Weights of a small GPT-style language model, trained from scratch on English Wikipedia.
Size: 11 layers, width 320, 5 heads of 64, MLP 832 GeGLU, vocabulary 8192, 15.9M parameters.
Architecture: RMSNorm before and after each block, rotary positions, no biases in attention or MLP, tied embeddings, capped logits.
Training: 315M tokens, 4812 steps.
MLP neurons of a small language model. Each row is named by its layer, matrix (gate and up: input weights) and neuron, and shows model dimensions 64-191. Each number is 50 + 12 x the weight over its row's rms, rounded and kept within 0 to 99. A neuron's up and down rows have the sign that makes its largest values positive.
After each neuron's rows, "fires on" lists the tokens most often at its 100 highest values on Wikipedia text that the model never trained on.

L3.gate615:41 52 37 49 49 48 33 49 49 60 46 40 43 57 66 62 56 54 40 45 66 65 43 49 33 55 56 40 69 77 52 62 44 39 75 46 38 63 54 27 51 57 56 47 38 62 59 47 39 62 60 53 50 65 57 35 42 31 42 60 59 73 69 78 46 61 42 56 42 57 34 56 47 48 42 41 38 63 47 34 53 46 52 48 66 55 36 55 49 64 57 34 43 66 57 50 68 51 49 48 55 39 51 37 50 55 52 72 53 61 41 33 54 50 63 62 82 61 46 47 57 46 50 49 61 35 50 49
L3.up615:67 53 46 47 62 59 58 38 87 43 63 13 61 38 43 60 53 54 56 49 44 52 37 51 56 53 64 29 46 25 67 69 69 58 62 54 62 54 39 42 54 62 57 40 50 54 36 47 57 37 68 50 54 40 62 44 42 26 43 58 64 69 72 60 46 61 37 44 37 39 60 40 55 38 49 64 49 57 41 40 54 48 70 57 54 59 26 63 63 31 64 68 55 55 41 40 35 47 55 49 58 40 50 62 47 33 40 37 56 54 46 52 61 70 52 48 60 46 71 56 50 37 33 49 42 53 32 51
fires on: " and"

L3.gate512:64 56 45 44 51 40 38 62 53 66 46 58 56 59 48 54 25 48 77 55 59 34 69 43 59 35 61 48 66 57 22 67 69 60 55 61 70 54 64 27 58 57 58 61 48 75 50 47 62 55 45 52 46 36 36 61 43 46 44 43 70 45 61 47 56 35 57 49 34 44 43 51 64 36 72 62 47 61 51 51 46 38 40 50 47 44 49 51 17 82 37 10 47 66 71 50 58 76 42 40 44 53 35 43 50 49 39 45 35 38 43 58 75 48 56 33 74 67 42 46 17 64 45 32 72 39 40 36
L3.up512:51 30 29 23 52 61 40 43 43 41 43 65 37 45 43 55 39 62 52 34 52 59 37 61 33 51 56 35 48 50 49 52 57 59 40 41 67 45 56 43 60 50 70 56 56 52 39 56 49 26 66 59 52 39 50 50 29 38 58 62 41 24 48 72 55 40 42 43 35 52 79 59 35 53 54 44 47 43 35 60 46 51 59 55 40 55 67 71 40 56 57 52 59 26 38 39 26 25 37 41 67 39 46 54 53 53 59 71 52 56 41 67 73 54 58 38 51 62 38 39 49 66 41 22 75 45 30 38
fires on: " first", "th", "st", " First", " Third", " third"

L5.gate184:53 63 23 48 63 41 59 48 32 42 56 52 61 40 52 54 32 62 66 52 49 29 52 47 56 57 46 30 75 47 37 56 45 58 47 60 67 58 62 36 51 34 56 67 49 60 42 50 45 45 79 33 50 36 56 53 65 54 59 49 45 38 47 68 59 72 45 54 47 49 34 56 61 66 38 50 60 44 46 67 53 54 62 52 42 44 36 47 40 72 42 53 53 53 45 42 32 45 62 77 75 39 50 32 41 49 42 48 37 61 41 51 55 53 36 60 61 63 57 67 50 63 64 57 48 75 53 48
L5.up184:42 37 24 49 55 67 44 28 49 25 59 72 29 34 32 28 42 37 36 43 51 43 32 59 49 46 57 35 55 49 54 50 41 45 54 66 55 37 34 48 50 40 66 47 51 34 32 20 62 39 56 56 65 21 49 36 57 56 50 69 38 42 54 36 34 42 56 56 43 53 66 30 45 38 24 52 53 47 42 46 64 50 48 54 56 60 45 36 52 76 34 55 59 67 56 61 47 45 28 61 55 74 59 57 64 39 69 43 58 51 44 43 65 37 51 55 65 56 42 39 47 65 25 43 50 63 51 50
fires on: "th", "ie", "st", "rd"

L3.gate298:71 51 43 55 51 79 52 55 63 49 28 74 47 51 55 44 54 58 47 45 55 45 43 56 58 60 51 48 57 43 61 64 49 18 42 44 50 36 62 64 61 80 47 59 60 82 49 42 42 42 56 56 51 47 47 51 68 51 65 67 30 44 54 50 57 56 23 47 57 51 63 74 46 32 58 62 60 49 37 60 52 69 33 37 28 51 49 62 71 53 54 61 12 17 23 62 52 60 53 35 54 55 30 56 53 54 73 55 39 33 50 74 51 54 76 46 57 37 45 56 42 64 29 70 65 58 56 66
L3.up298:79 48 42 55 57 41 63 44 49 45 64 57 56 50 49 60 64 55 74 42 65 55 49 42 49 66 42 41 72 48 49 62 61 55 43 48 67 60 28 63 46 56 45 60 73 66 28 30 62 62 49 45 56 53 42 68 36 68 57 57 68 44 44 43 53 65 51 53 53 51 65 54 53 43 48 67 53 34 40 36 45 36 51 64 27 57 34 27 48 63 53 55 52 42 06 47 47 52 74 43 36 24 38 62 53 44 64 34 45 44 64 46 56 49 51 35 50 54 71 54 44 34 62 65 44 54 66 44
fires on: " as", " of", "v", "Ch", " and", "e"

L2.gate525:68 54 53 38 53 35 48 52 51 57 44 70 60 62 45 57 67 39 40 61 27 53 55 40 27 39 42 74 41 43 46 46 59 64 28 39 43 62 43 45 30 37 61 56 73 46 41 39 61 59 48 84 43 38 56 46 63 51 45 33 37 56 47 57 43 48 54 57 47 52 33 39 72 36 40 32 63 55 55 37 43 56 70 57 72 67 44 54 43 40 51 41 54 29 49 37 63 55 39 37 49 34 53 60 39 38 28 61 54 47 56 48 67 47 80 62 68 50 63 75 50 28 22 49 54 69 58 60
L2.up525:56 51 48 44 54 47 55 54 34 75 37 45 69 56 63 50 60 42 42 71 32 51 56 40 38 52 46 57 47 44 35 56 59 53 50 61 58 51 42 44 33 45 56 55 52 45 56 53 50 43 41 66 60 45 57 62 73 49 32 49 48 53 45 44 23 46 47 45 50 66 34 31 47 48 39 57 43 57 74 34 63 53 66 49 54 68 39 43 71 47 36 60 53 42 69 38 42 54 39 30 53 40 48 60 32 46 37 55 69 57 57 38 53 47 65 82 47 41 51 71 62 44 46 46 47 65 76 63
fires on: "R", " R", " Series", ":", " Time"

L8.gate655:56 46 52 56 52 57 45 70 47 43 62 38 53 43 51 46 48 61 33 35 78 45 31 32 50 48 47 45 42 56 50 65 54 61 56 61 61 53 43 49 50 62 58 64 34 33 36 32 25 42 58 65 44 62 51 49 46 41 39 48 74 62 54 66 65 53 68 77 59 55 59 62 56 31 51 33 70 56 54 59 43 54 69 32 54 54 56 58 44 71 55 60 56 36 45 32 67 74 26 33 46 42 39 52 46 49 45 55 46 48 37 38 47 56 41 38 25 49 46 36 34 46 27 65 65 66 53 57
L8.up655:50 25 32 51 76 33 80 34 44 32 51 48 45 72 51 55 62 59 80 49 54 39 38 57 41 50 56 54 48 50 49 34 41 70 42 37 68 52 42 27 76 67 56 56 55 75 65 44 38 54 55 50 67 46 67 61 38 67 37 54 67 37 74 46 51 23 56 44 42 42 47 41 43 44 60 45 68 63 37 46 43 56 50 49 51 37 59 50 74 47 49 43 51 49 39 59 50 57 44 40 47 67 53 63 43 48 55 48 77 42 38 71 23 66 63 58 62 41 47 35 43 45 42 47 40 36 48 47
fires on: "″E", "°N", ")\n", "\n", "″N", "°E"

L2.gate816:50 46 54 56 59 54 59 49 36 52 67 38 57 26 77 49 60 62 49 41 38 51 79 60 34 33 57 71 73 66 36 49 50 19 45 54 50 50 75 35 36 51 59 48 22 68 47 51 28 56 51 41 54 50 71 55 61 69 61 53 56 74 44 80 45 58 58 44 34 43 46 49 65 56 30 35 29 25 59 36 53 46 34 50 43 64 37 53 66 50 34 53 58 71 48 55 38 49 58 67 46 52 38 48 46 50 45 42 58 57 45 49 63 63 53 71 43 50 42 53 45 42 55 51 41 47 48 54
L2.up816:90 57 52 34 56 61 51 47 34 36 53 34 61 43 56 42 55 68 31 37 50 64 67 12 61 43 51 23 64 65 71 45 63 21 43 42 59 62 52 60 34 44 50 42 60 62 43 39 36 16 50 39 69 35 38 51 47 26 67 57 66 31 53 53 44 33 47 42 30 46 42 67 69 38 79 50 41 48 57 44 56 26 46 39 41 67 38 57 74 59 27 58 59 51 48 47 48 52 61 53 51 55 73 67 57 35 57 38 70 42 43 59 85 55 33 53 33 42 35 41 72 43 60 64 27 34 52 64
fires on: " &", " and", " to", " would"

L2.gate244:39 67 30 50 59 51 57 40 52 50 34 43 78 51 50 51 54 44 59 38 56 36 27 55 56 70 69 52 44 63 45 36 51 58 44 65 68 48 64 65 34 61 47 54 73 64 63 38 42 54 37 66 33 68 74 64 79 47 63 64 46 61 55 37 39 48 55 58 75 61 61 24 49 33 50 57 53 56 42 54 37 27 31 49 46 39 72 47 47 51 45 64 53 58 29 28 47 50 60 37 34 72 55 50 51 56 42 42 57 49 44 60 42 47 51 36 59 70 58 42 56 53 59 49 35 63 37 39
L2.up244:36 50 52 55 40 47 35 36 50 28 53 37 29 30 57 42 51 30 55 60 43 85 33 36 51 59 48 53 61 47 30 34 45 29 74 43 61 37 42 53 55 51 53 52 44 66 42 50 52 45 73 51 58 63 43 43 53 67 49 65 75 42 77 69 80 51 48 59 53 30 42 49 55 78 52 58 64 47 59 34 55 54 68 36 58 29 57 69 58 30 44 62 46 47 54 46 48 57 52 46 42 48 39 34 47 52 46 65 62 52 47 42 49 38 38 51 31 40 53 54 51 27 50 60 46 53 46 53
fires on: "===", "In", " +", " Votes", "====", " votes"

L3.gate215:56 34 38 50 47 17 55 52 47 48 71 49 52 55 48 45 57 51 51 51 56 49 65 33 66 52 47 47 49 51 44 51 41 59 53 34 47 50 62 31 29 51 58 37 40 56 34 51 58 30 65 43 51 48 55 71 32 33 37 51 12 37 39 39 54 34 30 47 48 47 37 48 49 42 63 59 34 39 69 54 39 33 43 58 59 62 60 56 26 30 60 31 44 47 68 68 53 37 40 67 66 54 52 55 24 42 61 52 13 40 50 42 75 33 56 41 73 64 30 42 58 44 55 43 68 36 41 50
L3.up215:55 44 55 61 57 50 52 59 62 46 58 52 62 72 54 45 65 53 53 43 53 46 45 47 57 56 57 33 57 32 48 62 41 54 51 37 39 56 67 32 36 65 69 29 38 57 55 44 71 48 41 56 57 48 58 49 47 36 38 61 39 31 53 27 52 37 39 40 49 32 59 45 37 62 66 41 45 45 69 48 38 39 58 59 54 56 60 61 38 44 62 59 50 48 80 60 48 63 40 68 68 50 51 57 36 44 56 50 43 25 51 42 50 50 71 32 66 70 30 55 69 57 63 45 56 52 41 58
fires on: " /", "07", "72", "75", " a"

L3.gate746:51 46 62 60 51 76 38 46 67 42 58 60 34 50 36 43 66 40 62 34 35 61 56 67 53 48 53 66 54 52 38 59 54 53 70 49 42 44 57 44 42 36 60 46 55 52 58 51 52 56 57 14 60 62 43 49 53 48 61 48 51 53 57 26 48 39 38 53 24 55 64 55 64 41 56 53 63 52 38 48 34 63 48 37 63 32 51 22 46 64 36 55 45 52 72 37 51 35 40 61 43 45 40 57 37 34 59 60 30 57 39 47 67 39 46 70 41 44 63 55 54 59 37 49 36 63 60 49
L3.up746:43 47 52 53 37 45 28 71 64 46 63 46 34 56 46 49 52 54 49 61 50 46 54 52 31 51 55 43 37 41 46 33 67 61 29 69 25 53 65 58 58 52 70 52 57 37 59 46 44 51 32 48 36 50 58 46 55 67 30 49 78 53 56 59 64 51 61 25 54 66 22 63 36 42 44 43 54 48 43 31 30 52 44 45 36 64 52 42 33 38 51 48 58 42 66 45 48 55 43 62 41 44 51 60 55 27 36 40 50 43 55 34 42 48 44 47 62 30 56 42 39 61 62 49 49 51 56 72
fires on: " |", " each", " :"

L5.gate544:60 55 30 60 51 59 31 48 48 37 57 38 47 51 38 36 52 49 52 49 42 35 37 34 57 63 33 46 45 58 60 51 34 41 53 69 58 65 51 62 72 38 51 21 79 27 59 69 38 39 50 74 49 52 49 50 59 32 45 57 52 61 50 37 45 35 52 46 45 27 60 54 51 42 24 45 35 36 45 59 39 41 46 47 55 58 65 44 57 26 40 41 27 51 48 52 55 41 43 59 38 33 39 44 57 50 69 54 51 51 59 67 41 49 44 62 53 50 40 23 65 57 53 38 53 55 58 50
L5.up544:46 43 26 54 33 59 44 41 49 59 48 38 79 41 42 15 58 26 66 55 69 52 55 54 46 60 47 58 52 54 38 70 57 67 41 48 56 25 62 24 39 40 49 61 35 64 49 43 76 40 47 48 35 39 70 53 19 52 45 53 56 39 62 54 43 48 54 59 33 69 53 59 44 45 60 58 36 62 43 60 59 47 50 55 69 49 55 55 58 44 27 55 37 69 41 42 43 47 28 60 51 72 39 45 43 51 40 51 49 54 37 60 53 54 71 45 52 29 48 52 52 39 48 60 44 35 53 61
fires on: "y", "er", "r", "or", "ch", "ar"

L5.gate743:44 63 49 47 28 64 59 65 35 40 40 47 52 62 58 49 29 51 38 47 35 40 56 39 65 50 58 40 38 61 63 50 67 47 63 56 42 68 55 37 18 60 52 47 47 57 58 38 59 24 56 68 75 64 64 58 54 59 44 56 54 49 39 45 48 60 40 59 41 54 59 07 54 50 69 56 46 44 49 43 49 74 41 61 48 40 48 48 59 46 58 54 56 55 52 59 46 39 48 48 54 77 51 67 57 43 44 51 48 46 39 55 55 42 70 58 50 57 70 37 30 59 45 59 42 42 43 61
L5.up743:32 63 47 47 42 52 70 40 41 51 58 46 42 67 46 34 42 35 43 50 48 47 70 45 71 50 41 42 63 63 64 43 79 36 34 74 48 37 63 51 55 49 56 43 66 45 56 32 65 35 61 58 42 47 58 53 45 55 40 47 56 51 47 51 38 63 52 60 52 44 54 46 63 61 56 63 59 29 48 46 59 47 49 54 39 57 62 52 56 43 33 51 46 49 44 61 74 58 49 58 61 73 67 32 50 40 34 37 67 54 49 51 62 45 57 61 60 54 49 22 27 41 31 61 57 51 47 73
fires on: "S", "s", "-s", "ets", " ?"

L8.gate268:58 41 30 60 60 55 38 60 59 49 40 62 62 47 61 56 54 54 34 48 45 68 51 40 64 60 33 62 34 75 54 56 68 52 45 59 60 41 50 53 53 36 53 80 56 56 38 42 45 42 69 44 69 24 56 60 44 53 81 67 51 38 61 51 54 48 37 67 50 52 51 56 54 42 87 48 49 45 48 33 68 58 50 60 74 39 53 56 56 66 48 54 70 51 37 54 39 41 74 50 48 58 54 27 66 54 51 46 37 47 41 49 53 47 74 45 66 73 50 23 40 48 63 44 45 43 76 50
L8.up268:62 59 59 54 33 70 45 26 62 51 44 63 51 36 58 54 55 47 40 48 35 49 36 58 52 42 40 36 66 70 57 42 60 11 47 60 61 59 44 52 38 66 49 28 65 54 53 53 47 35 39 47 39 45 47 61 36 51 51 29 49 45 48 53 56 42 56 52 53 60 53 46 54 73 55 51 61 47 43 56 62 65 45 57 61 32 57 46 65 53 31 33 25 43 41 45 52 40 49 50 50 49 57 28 58 37 42 49 60 49 68 39 58 41 50 37 80 55 47 35 70 37 61 58 44 37 48 31
fires on: "S", "-s", "s"

L3.gate656:55 48 69 33 53 55 33 61 47 29 78 45 50 56 63 48 49 77 60 46 45 64 33 49 69 59 42 45 30 47 46 52 51 62 45 42 52 45 70 31 42 63 43 58 53 29 60 54 36 42 52 44 49 37 64 46 50 35 46 35 64 51 41 42 53 73 54 72 30 68 51 68 45 27 46 61 63 52 40 55 50 74 42 41 47 75 31 63 59 59 41 53 37 40 48 53 28 51 40 38 49 58 61 53 31 45 38 39 42 70 29 63 39 47 58 55 67 61 51 50 39 53 57 58 59 46 41 52
L3.up656:51 21 35 23 64 53 38 72 52 51 60 66 33 73 70 25 54 33 54 29 55 64 62 54 51 51 66 79 55 40 57 47 27 53 35 67 55 48 77 46 45 72 58 66 41 62 52 45 54 49 43 42 67 55 58 47 37 61 38 48 40 59 37 60 36 41 45 66 37 76 47 32 56 45 55 42 54 41 53 45 53 47 23 24 63 70 47 61 64 65 37 29 44 35 53 33 53 56 44 57 51 46 58 42 60 52 12 39 16 45 47 64 32 47 63 62 50 38 43 57 34 53 28 65 55 27 42 49
fires on: "\n", ")\n", "})\n"

L3.gate167:46 49 43 58 62 63 55 53 33 57 16 67 42 46 58 37 55 75 43 50 57 41 33 55 64 56 30 71 34 35 37 64 50 46 35 33 43 53 73 70 48 40 52 57 63 23 60 28 38 46 31 54 43 44 74 51 61 49 49 43 52 71 58 36 48 47 58 46 54 52 40 12 36 64 31 72 52 44 26 43 43 57 68 34 16 46 36 46 54 51 48 37 47 31 57 50 42 57 53 44 63 44 53 62 41 73 31 33 53 42 49 52 64 41 74 63 66 56 63 49 64 67 34 39 64 52 47 52
L3.up167:54 39 27 43 42 51 59 49 54 63 15 52 67 43 66 30 45 57 68 60 65 39 34 43 47 43 46 50 31 59 50 49 45 57 34 75 50 58 43 42 55 34 61 47 56 40 57 57 42 47 40 31 67 51 50 68 50 65 64 47 47 31 41 47 49 29 38 55 36 62 58 54 33 53 66 62 51 60 21 55 45 41 58 39 77 29 53 47 36 29 57 50 47 62 59 38 28 64 32 39 47 39 55 66 25 44 61 42 32 59 25 55 55 36 39 53 60 60 43 76 31 45 46 60 42 54 62 63
fires on: "ers", "s", "ors", "ives", "ages"

L2.gate677:57 50 49 23 50 74 47 42 30 54 66 30 35 37 33 44 43 67 51 54 69 42 60 37 43 25 27 60 57 53 34 38 38 18 51 54 43 51 38 42 67 42 57 59 53 45 51 34 58 54 37 40 39 48 52 33 57 60 77 63 44 44 56 50 62 57 53 39 41 55 41 42 50 16 48 38 71 57 43 51 45 44 45 34 54 52 62 66 34 38 45 42 28 53 49 34 59 35 66 29 44 54 68 29 53 52 41 42 59 65 56 48 50 54 54 43 56 53 53 65 49 41 60 39 27 33 47 63
L2.up677:34 28 52 57 38 54 36 36 25 65 61 49 48 39 45 32 55 52 40 68 39 38 51 40 47 61 62 29 39 54 47 65 62 37 72 37 32 45 34 63 57 59 54 40 48 69 44 60 59 59 56 51 71 37 63 53 37 17 30 36 48 31 46 55 68 42 56 29 53 47 45 34 37 47 38 60 66 77 43 52 38 52 36 45 53 52 44 52 34 54 67 53 39 56 47 34 47 40 36 59 81 55 57 44 64 39 53 63 48 52 62 62 54 86 63 64 63 48 34 54 46 60 41 66 58 51 44 47
fires on: "19", "20"

L5.gate229:53 71 48 64 48 47 33 64 52 41 56 67 34 67 60 44 72 66 57 63 46 77 49 53 49 33 52 57 53 59 47 58 59 46 50 43 48 44 71 34 26 45 70 33 50 41 70 57 52 55 53 36 47 63 33 59 37 32 58 71 66 73 63 31 68 43 32 62 67 86 47 56 31 51 53 42 58 48 41 51 49 51 61 53 45 48 59 46 36 40 32 56 52 67 51 67 44 42 62 58 39 49 42 45 50 57 58 59 37 55 39 44 67 45 41 39 22 59 64 50 33 62 38 54 54 42 62 57
L5.up229:41 56 43 52 62 53 42 34 58 71 37 48 38 48 54 55 72 61 28 68 46 64 34 38 60 46 40 38 44 40 34 57 57 34 38 57 64 40 58 31 50 58 57 47 60 37 70 56 58 50 52 45 36 50 42 46 60 61 68 54 54 47 67 17 67 47 63 39 47 38 35 64 38 57 65 60 45 40 67 30 57 39 52 41 54 40 74 46 58 74 45 56 64 58 52 30 48 82 38 69 43 48 56 53 38 56 36 32 41 35 39 59 38 54 45 47 41 36 38 42 50 62 54 61 25 32 43 59
fires on: " |", "|"

L5.gate360:41 38 38 27 42 59 49 57 57 42 37 52 50 53 31 38 51 62 42 43 42 36 59 41 34 50 53 54 65 41 56 31 46 37 54 74 58 47 70 41 45 59 54 36 38 27 56 31 51 31 55 20 48 48 59 59 28 65 36 65 62 47 37 46 41 63 44 54 43 45 45 38 53 58 41 54 47 58 38 63 58 35 35 59 56 46 65 24 48 59 45 71 51 75 57 54 50 65 69 65 43 46 36 63 39 82 57 63 57 67 60 59 29 54 72 49 62 54 43 64 34 46 24 62 66 53 46 48
L5.up360:51 36 60 25 32 73 41 36 27 46 39 34 65 49 37 55 67 68 48 22 44 49 66 48 65 56 43 53 32 42 57 45 52 40 62 43 53 31 40 44 57 53 56 44 57 49 72 46 57 53 38 45 56 40 50 44 49 62 49 53 57 22 33 52 47 43 39 40 56 53 56 50 47 64 49 38 82 76 30 53 51 38 28 64 43 41 56 49 65 34 27 51 26 51 33 55 37 36 56 28 62 44 59 52 63 32 58 72 52 46 51 44 51 51 24 48 53 76 48 25 43 51 17 50 67 62 43 61
fires on: " "

L3.gate701:53 80 31 52 49 41 64 33 63 60 57 44 43 47 45 55 51 48 65 52 49 59 38 59 51 55 54 47 58 48 45 70 54 41 48 32 40 32 52 61 54 60 70 31 64 57 27 34 51 61 53 56 41 34 49 37 52 47 63 55 50 52 60 50 41 47 31 46 55 53 47 44 69 38 40 48 50 64 53 49 53 57 52 34 58 49 43 05 56 36 36 46 58 55 67 37 34 46 36 52 54 52 32 45 46 39 76 43 56 52 41 51 49 59 31 55 73 49 49 50 32 30 55 40 46 58 38 26
L3.up701:37 39 72 58 63 53 59 38 64 68 52 31 32 29 51 34 52 46 39 17 22 46 20 45 65 39 54 45 62 48 53 54 49 57 51 43 23 31 45 63 58 56 40 32 60 69 59 40 54 53 56 48 50 47 58 35 31 25 42 55 81 56 71 66 52 53 46 63 47 51 47 48 35 42 46 64 49 48 34 54 37 55 45 41 43 65 33 37 57 36 72 40 31 54 40 34 64 43 58 46 53 18 36 48 43 75 62 49 39 53 64 47 53 70 44 45 50 50 30 53 31 66 67 55 74 38 34 62
fires on: "20", " size", "'s", "-like", "ime"

L5.gate627:76 53 40 48 69 67 68 23 49 61 53 42 48 65 31 32 50 51 38 51 61 54 58 40 47 50 52 43 61 40 42 68 55 72 63 32 33 55 24 57 60 46 35 51 52 42 70 46 39 61 73 43 47 49 60 39 31 72 59 58 53 50 38 42 58 53 26 64 40 58 61 70 48 48 69 48 63 49 47 55 53 54 44 57 50 63 52 60 38 55 55 58 59 52 43 60 38 64 61 42 50 61 45 38 63 52 44 66 60 49 41 62 53 77 52 54 60 47 66 55 62 69 28 47 54 48 42 38
L5.up627:67 45 55 51 68 57 58 49 38 69 60 52 58 55 45 49 39 41 27 52 48 34 47 45 45 50 41 43 53 32 57 41 53 61 85 55 44 73 40 40 55 47 55 62 53 52 58 57 57 27 70 72 69 26 50 52 41 47 26 50 56 74 49 65 38 54 50 33 65 41 28 42 52 55 33 58 65 51 38 53 56 57 47 48 43 59 61 42 32 54 59 75 28 40 35 35 44 49 77 38 54 61 36 48 43 54 51 53 56 42 51 41 25 64 68 58 66 36 73 53 65 50 40 64 39 55 50 63
fires on: "19"

L2.gate555:37 43 58 53 46 52 51 40 44 46 48 58 38 46 50 55 49 41 60 53 16 54 40 78 53 47 39 49 40 39 55 41 42 80 54 47 31 45 58 57 28 42 45 37 47 45 43 56 39 46 67 47 45 49 50 46 59 58 44 54 23 49 37 23 54 65 62 68 49 41 39 56 63 44 27 58 56 46 51 59 51 38 67 59 43 65 78 62 63 46 51 60 50 53 37 20 42 58 37 75 22 44 37 46 57 51 43 56 35 52 56 38 41 55 65 42 48 45 62 56 42 75 50 36 75 51 30 41
L2.up555:38 35 50 58 56 67 39 75 41 48 57 37 46 56 45 52 61 41 63 43 38 53 50 53 60 44 42 30 58 51 59 40 45 53 36 48 38 42 45 41 38 48 59 59 59 49 53 48 42 40 41 52 32 68 42 33 55 64 36 56 42 28 60 49 45 48 45 51 47 29 41 41 34 62 46 41 49 39 42 48 53 43 54 39 29 56 66 35 57 60 58 60 59 51 61 39 45 50 47 65 47 62 82 17 60 44 66 55 36 54 37 32 53 50 45 36 62 54 50 50 38 66 45 55 48 47 50 66
fires on: " |", "11", "06", "01", "09"

L3.gate388:35 54 56 60 40 54 45 49 50 33 51 58 48 48 23 67 55 83 37 44 53 43 52 62 55 35 24 38 54 46 48 51 38 43 28 57 23 50 45 38 69 63 37 35 48 29 34 40 39 43 65 30 48 52 43 70 41 47 55 43 58 45 73 36 36 28 66 39 36 56 39 41 54 45 64 50 18 47 45 56 53 44 60 58 34 48 56 60 75 50 40 45 36 83 59 38 47 67 36 57 36 53 53 44 53 36 60 66 61 44 58 54 65 44 60 36 56 57 59 57 45 45 25 70 58 46 58 51
L3.up388:50 49 54 66 54 64 47 42 39 50 58 29 43 44 64 55 73 49 37 52 42 46 37 49 58 40 50 54 53 50 59 43 38 38 58 46 29 23 64 32 56 61 48 60 41 56 76 45 54 43 28 51 35 46 49 57 39 60 58 58 59 66 44 60 45 38 32 52 49 62 36 21 56 64 61 61 39 46 52 73 43 49 54 49 47 63 48 46 51 62 61 36 26 53 50 65 50 48 47 59 62 42 51 61 56 49 63 45 21 14 60 45 58 50 29 52 64 33 33 47 53 36 37 62 70 53 61 58
fires on: " "

L5.gate786:44 37 42 57 75 52 63 31 48 49 58 56 43 33 27 24 47 57 63 32 40 54 45 66 36 22 39 43 62 44 42 62 58 60 50 64 43 49 59 48 46 46 66 52 68 52 50 28 57 79 57 64 54 53 54 32 55 51 61 61 44 29 47 56 38 31 28 33 41 41 50 61 46 64 49 53 57 53 26 67 65 31 51 42 28 56 70 60 33 59 45 34 56 60 47 56 40 42 22 37 54 34 47 44 38 61 53 58 48 42 53 32 69 57 52 51 49 31 40 53 48 44 45 17 55 45 51 49
L5.up786:32 56 43 35 62 64 53 74 60 50 32 39 48 50 36 34 60 69 37 41 43 45 55 47 42 57 44 64 28 75 47 65 61 45 51 57 49 37 42 46 64 37 54 60 48 51 43 54 30 26 52 50 47 52 69 68 58 42 34 53 34 38 50 56 48 44 36 69 56 40 61 37 54 49 62 73 65 60 74 32 37 39 40 47 53 64 37 60 60 69 49 70 48 55 29 44 48 54 04 51 33 65 52 39 76 51 49 39 37 47 57 77 65 69 54 71 48 31 52 41 44 39 55 55 61 49 51 68
fires on: "20", "22", "10", "19", "33", "13"

L8.gate25:43 34 42 64 41 55 43 43 50 57 57 41 66 58 57 63 63 53 66 58 72 49 31 57 68 57 49 69 42 34 48 45 39 37 49 57 48 27 59 51 54 53 63 57 50 24 36 59 57 68 56 48 42 52 26 43 59 63 44 55 41 41 30 52 58 32 73 36 74 50 39 33 53 48 60 39 60 76 36 57 53 60 54 67 41 59 36 49 59 48 49 57 42 62 40 40 34 52 56 41 65 62 40 49 52 39 64 39 50 36 69 35 52 62 55 59 62 61 58 38 61 49 58 49 44 48 46 59
L8.up25:63 35 60 49 58 46 48 59 50 57 66 42 61 62 50 45 72 40 50 34 65 51 32 42 76 40 35 55 48 38 49 62 38 39 41 63 76 49 55 39 47 52 45 68 49 40 34 53 40 57 27 38 34 71 47 50 47 50 49 40 79 75 37 71 40 41 65 64 55 58 58 41 59 53 42 43 73 50 59 36 45 41 42 54 64 63 51 62 58 66 35 51 40 65 36 20 29 45 69 33 63 44 64 41 47 45 37 47 42 54 47 32 41 43 62 41 65 58 36 73 62 48 61 49 55 57 31 64
fires on: " \"", " |\n", " (", "\n", " “"

L5.gate170:47 70 62 60 58 37 57 49 58 28 37 60 60 48 52 32 51 41 46 41 59 62 62 57 62 40 64 58 46 54 59 53 52 43 50 62 47 63 54 49 22 55 57 62 48 63 25 56 56 63 35 38 47 66 55 48 44 49 45 50 49 40 67 47 39 47 20 59 43 41 56 60 41 52 58 72 34 42 58 35 54 87 41 51 42 42 36 42 51 57 61 47 34 34 59 45 57 54 60 43 41 61 73 45 58 32 50 47 36 56 21 70 48 52 44 54 67 47 45 49 33 39 61 63 42 38 46 48
L5.up170:33 47 42 64 35 51 43 50 60 61 55 70 62 62 60 80 46 59 56 52 41 27 48 43 52 43 47 43 62 55 40 39 55 70 69 66 67 57 44 43 48 45 48 46 70 74 60 61 47 40 41 37 64 62 46 70 57 59 64 66 52 56 73 41 32 55 55 44 59 35 52 38 55 63 66 78 49 45 62 60 36 56 69 77 41 36 33 56 50 55 49 51 62 30 47 55 24 52 62 30 60 60 41 49 60 40 62 61 58 61 52 26 41 33 46 43 54 80 38 29 38 62 48 50 42 62 59 42
fires on: " as", " of", "ä"